Weights of a small GPT-style language model, trained from scratch on English Wikipedia.
Architecture: RMSNorm before each block, rotary positions, untied embeddings.
MLP neurons of a small language model. Each row is named by its layer, matrix (up: input weights) and neuron, and shows model dimensions 176-431. Each number is 500 + 40 x the weight over its row's rms, rounded and kept within 0 to 999. Numbers have three digits each.
Before each neuron's rows, "fires after" lists the tokens most often just before its 100 highest values on Wikipedia text that the model never trained on; "fires on" lists the tokens most often at its 100 highest values on Wikipedia text that the model never trained on.

fires after: "\n\n", "- ", "h", "Prad", "ar"
fires on: "==", "esh", "== ", "Country", "il", "ish"
L7.up2028:527534475479522487530518515431502463360506541598503502506498507494532448541487471457486407429497490554457495532471552454482493468518529542494508514512489499471479506523487470510539519557518460462557564423512486449430509449501494466547487460565427512451612517566519559503464418477464497520486520431468504549412487506482536463467476518504512424480528476508504511508512555559475555540511502530488505427507413581508497495507527507465534492559529482489499527462540475475505449418525477598402450461431558529485464563473563469450535469461547498516455476421536525442524525491408523499539483546459513441553543447503454526458501530518474552497452454536526540544555462495488566554489414533510564557511476520488611549540501436513475568513542488470453476512475514497512590529536507

fires after: "\n", "- "
fires on: "| ", "al "
L7.up833:491503515479511592505489504555508503508496425482478484420549527429504510515556494397465502449547522519553504488530483555488483507566536508507441489501507492507451463503550517443503423518523478536480477475490479462461477485517480483496487499497526506517574471604533497532483521558446563496548449454506526511458520435329544515482455561516522488484480561553488480486531447516486514500518459525576530552553513540436487447429486464472595527521507419370598591579479489501464523522528533544544573469513506526464577509444541556456509467500477461487506517495553534483440522456504469496544486550479556522509461494573500496475493503485515581498456518497518578435465437462487549537508454481463535479455487521505573482516485445476394519538467479473458478475465450512443507527493454

fires after: "\n", "2 ", "11 ", ") ", "1 "
fires on: "| ", "to ", "; "
L7.up1728:510532480506514470458557523505496553498511430453514453575419490496468504463493555528445510521412535457515506534496456538520541472518449507426479475468426560462506423519488521488527482520488523531530514489490481505513567518446496503516494366491546430486599521422477489546482578493494520549518495553540502408511515498382538484505519489502525580496452493456524487447491493517525484505508514440522406481467449462467526557529501549485451529468466596580468505530446498344488480473486509564514629450520519457553487572533466533553454466452544534508460595503491565462469502438514572523508509518512589487549490515545525476543406563460457507511487625489514427533479509443454503478523495524531536461538495531538486465502498466549570515518493522540538547635541423556494533529482486

fires after: "the ", "in ", "of ", "during ", "from "
fires on: "the ", "-", "late ", "early "
L7.up1578:498442431515505484504499520516500545448529424509487542475441529609410443468504509462497507516572495510532501495526470557500460550442534459532517503562449478530444545502489539397503512511550586481503471546514538450474510526485479546524474512590475491465483473518449555505547464507537532486529546515474509564466523468528469430480514467525503451436488512488471457482539531568477432470517528442497551491488516470494500549433488510524459514468551549541508522585526520451497442515510513509555482448537540519482719494486476431451479567502520499424501473437519494489463461522476513479546423592492471518472471474378471533556553519524529515464489514515482454464459524553556556542520464515552463461469499444506514485522492495468525603499494505445444487505422535515427503483505531

fires after: ".", "Website", "F", "aph"
fires on: "\n\n", ". ", ": ", "ne "
L7.up797:444535433479495531575484539485470549469557475492498495501573498497453508544547426513596486521590508515506530472504509569472531590515449447500550503536517538502445419533473537452494559507483554491534484492469486482556487492516470496577500567511488483493480448506533551523432507439533498499543504526437523529468478500538461506477445529483488498463524521494478500477495553471450477497522516486470473522543457521522517506517500453479516463553501518507484490457506533448560496495441492524540475450494517522531472485495573502514548490484516465535502520512538458577574491490468461511486503532384488499444508473506422489483540452535524476475521608436518520623531550520497465536584466467434499475476518445492483517500468522522471595437510552545517491421437436480531532530445430

fires after: "\n\n", ". ", "-"
fires on: "==", "He ", "== ", "She ", "H"
L7.up462:536459491457493513563581535474505500500497511502493484499561541523466541507519474523440461513468464442523463484506475528542413572492591482595407494508600461452512550524463491531510500504497525608506515522492567528522525505518561483452508509483491577464517535471399451468555503507563481499531490431496559445475433527537438378495515433499555530533519440547485511440513484531507453571512477533456443518497451523489448509481552525483475508552477492545446466533582469468472572451514574515394470435522470482520544592491511505497469532524526450535565426476580530517496554512499478496515543502502449510510463518471476447508501467582481475534497466520478471588541532494528475558569486510528466533486475520530415467494478520527480475484524505440513436472488530458508412448516534

fires after: "at ", "in ", "into ", "of ", "on ", "New "
fires on: "the ", "Th", "be", "York ", "in "
L7.up1502:479531547496553497446460383505512537515474511476546561473468499483499475502502474489464526527555538455466556526500430538500487496452426491420426423494532499548518542457524521464445481481539522508510446511469593527536450467541534491463458488448473515500540526520522537528536531447526519565489488536400479505456518567490504404535521467455479525452555479504464527477521485485424488478445413473536474539518460489442639493500560432526471477541487563508494514511520560512491535471456492466496469509570501521493514501472551515599434403481515508508561487507542492443575419532494488518483493469463483522532468500427496490513562551502416480531487476533526522451514509526473472506452545471502430520493500447506551544554500442533412494542596501563512507534442480476496454495450504

fires after: ", ", "and ", "as ", ") "
fires on: "and ", "or ", "well ", "then ", "; "
L7.up1238:518463532476474483440484456545508507442521503517491458592451538479557451520497481491635479518459523459506497426539549453502482536524511517471532557465451613420500501505445542486581417511526588518457475545480603458476517554468499521474495489546544506537457472536477466513448469512476449541511479518503452519477467592507508440451417570576437411502521497543513557488461450562517489509542436530479480422473459457508517459491533555474519459515484500449519529485455587570535456407525539433545520446393645484484451465412538499574435498517479505468501489415490489533503526485482432501545485488526518500529464507455505477484455475497536539517470516519512495477549516495511548527469488507475502496500464520509420504496525477520401508527519487478486473644526487550472420488477499

fires after: ".", "==", "===", "D", "d", ":"
fires on: "\n", "}", "Lar", ". ", "ris", "("
L7.up378:416478488477533509431505526559497498467478484482490491492500512429504455563522548488529534452536520478496484455510489543455492474478512440521448490533435526520512507514429492503451543508528543483551520453521510477447475452529522434543484449519486486460508515493477500453469506451447528509548514482507476495571513553462528553510524440425428451464523475526499587521507509483510469543460544454536491515528463504508556582479497487522477504569482535364456512477476407448469499497461459524510494442470531507635523561550586514483521540555476438491447387490452477527461465491462443483474510535537498533495471679527517448465462477532495438503479499467545497526542523531475477556507518498525467508476453485463486558553570495516532483457478508537471510547507461481470531447506463

fires after: "==", "===", ".", "="
fires on: "\n", ". ", "\n\n", "| ", "of "
L7.up1344:440389448471481471493487510523513557540546465455540504402527560562458543515481543496481465385436544465488445575530487462541475479510521434533421551540469498488500486512507498524467464464490529451511488525511478583539579486435526493555483516485582526473542475526516474493461483498503535523527440450543518442603493499482531485588486483487473492493492425549502492463442451521518502477463475490552490414487497518472485500501482493490519516577449491474469477600528575495545531481491478539478525538494484479517490499476587593538554438554492453517494486625530468502493517497423447481555524490505548516488440564523536511437517509611563507548504596420516498597486515450503459524467533520504520495553531511410534496514489507550500443542506532512494488501519440566517501457456449

fires after: "\n", "(", "===", "6", "==", "n"
fires on: "| ", "–", "\n", "\n\n", "- "
L7.up611:509535439511524628557532482517530515556434529426535492501478500533443480464491517508454509522504476496492489548499470484457421517452425519457504437443571529574464481561515467468461527494453520546493479495492560508482478526460531547529549464519495540446463539507513518461533494539504428534528491507443526574476438490449504495417448492566562544542564516456529509472463579446518458517523523463573438499475521556522471521507466589484394487440490578534495542571503528438525442444552511506501513492516461513400519482524491481516462503497481484478525419488487479530494525508515510547440493482548549489534529518549455516583538521558443481515521588438467503496476504542497569540497564431495484514501562455446444540483544385531461472524501505484553464493463431530508465496514463

fires after: "| ", "the "
fires on: " ", "in", "out"
L7.up639:493474490511555551425451559458453516486470504467488516485517564500537506546511485481464459630526515492499466547502546536536463456443406549486536482450454526510574455513494520497491521465516549486479466511508574496507565421471516496495532413491506485440447446544497452496485443441559525537537485512511534420543532483506551475534508518490492444494395525500488486585514474448499508484503384566537503462542508587517545504487517408486564523557520585475454485457474496478491566472570426512426465504431493475518524479495492514493468601499464485583505552505506462484515514489510537568421498453518563520470469579491534486497473533446405640547548485464510434514533509514498530490536502479454467521496471478429462446522458524477419480522494479514568497501506509506438462488523483

fires after: "|", "| "
fires on: "\n", "MF ", "DF ", "F "
L10.up2030:534449458477588452478487504513494537476503542491557448538482498502503579536432489489450399490468536455471517544509489474483480506513473490518516538441474519489455536520489473582510522395466458551450569508484517409508549523565480513471485591440550458487525541495481524484532501460490492459428464520482496518462468546400613513455497536520518499493484493440505521409470472534522540458401438572518476534430502444473440468534506542509437487489510548525467511543460480402480477527484489491482519413491482546507506436491450463468527565407491433483502543520445462496539456545510556498430458495473506512533523453502547494539477509477499473446490505459517471516568463563503498434489523492461542520545537485517505512516529429475554480521526496504520508499424475475502505491516481

fires after: "|", "|---|---|---|---|", "|---|---|---|---|---|", "|---|---|---|", "|---|---|"
fires on: "\n"
L10.up426:523461506454476480504551548468494524474516504525593436488422483511473497506441536517481472504453455566495618561558520545461489494466448575526429480481468499534564495449514467534506509451510449482465489500494534415430477557583437559492459516519498464506449458498522509482572537437516515442554477429506495518531496482446636463458580520439533454465496470538580472509497496500504461538498415507532427597474461488476453508500538476511480470575500475485470467524455468480487457531520450451505462473460451502568421492497488532442490489489445470447508542500488498451487538447524469496485465484474479494470466501573479488516466510475528496487531495498472459568423497537486529470455531499416513558456537525515520535472520480459570412446475530505504467509511547510512522405551541

fires after: "| ", "\n\n", "==", "\n", "1"
fires on: "1 ", " ", ". ", "1", "Cri"
L7.up2021:476505492482531452525488478505536476490568518560483531441493507548454506485462494422464393453514500505536491565512497487468558614486555526431437482506513597486511450490577479457446594522548557501442461501542526517554492549511527462512508546500469501514537476519507481498508512481498491429478500466498455449451506493451460522540490518464506541503396484522487426511503524491505526482494469472535519475592487477544548488458498509515526460507479523411568507490560510415538468464435497444494492539445498503500443507450500503497570509543530525487523479508493435353517483505533512522481474571519491504537544525458500428474474529587487511501510505534528482480519473480493511506517459402489537448566481525485526520423491550478530574517471427566465513439299451563439532551539438

fires after: "| ", "On ", "on ", ": ", "born "
fires on: "March ", "June ", "September ", "February ", "November "
L10.up2235:498557488451542526486440550462513436492483412534432531460445397545507521502437454575498521530478526450450480532531502516427475513479455447447553505489524460481506441443576535527505560529559562448500517546506418444488468567526492504488528501436525519504555461495428486554441519520541498561495499498415539512467487519503547473471454439485500494538468545445529447529461522541522387500552465517456507502593517519478500522475477509456510499516520535551502531628502488555422512412488500468475456526521521605440488512477459534486496466522461474525554473491482498531494473432513476501498522467406523464502496514435469521473484482466492525486468618467485499501526399517513501552524522507514505513495430520441435549483498506512534467459503458502501572527463487486451584396531485

fires after: ".", "==", "\".", "Records"
fires on: "\n\n", ". ", "\n", "\". "
L7.up1737:432497513492451473533488534461562545494480582501513464493535511525480579532489495519418499507529544516592499511499488518494484491499521481485506445487465515415583519522490545491470478523516546456543483505514520483488476493501471523549512437543572488478490481431492510536504486532564526443480440555473504478589505514425528547465565503509490575454434440494543485480504540443478361519497652493469522498544469472503526523466476424411544486488491447469545471547556487588543509423444495517563492520493530569564469480526564499510519460483491385476457531475552487473488510476495558447522490514523495473512532470467494485463484517510546499471515545473490495468533489489496511484486500524444491465510547524505438508504437522475546482532568498554535453503508455543446514479433565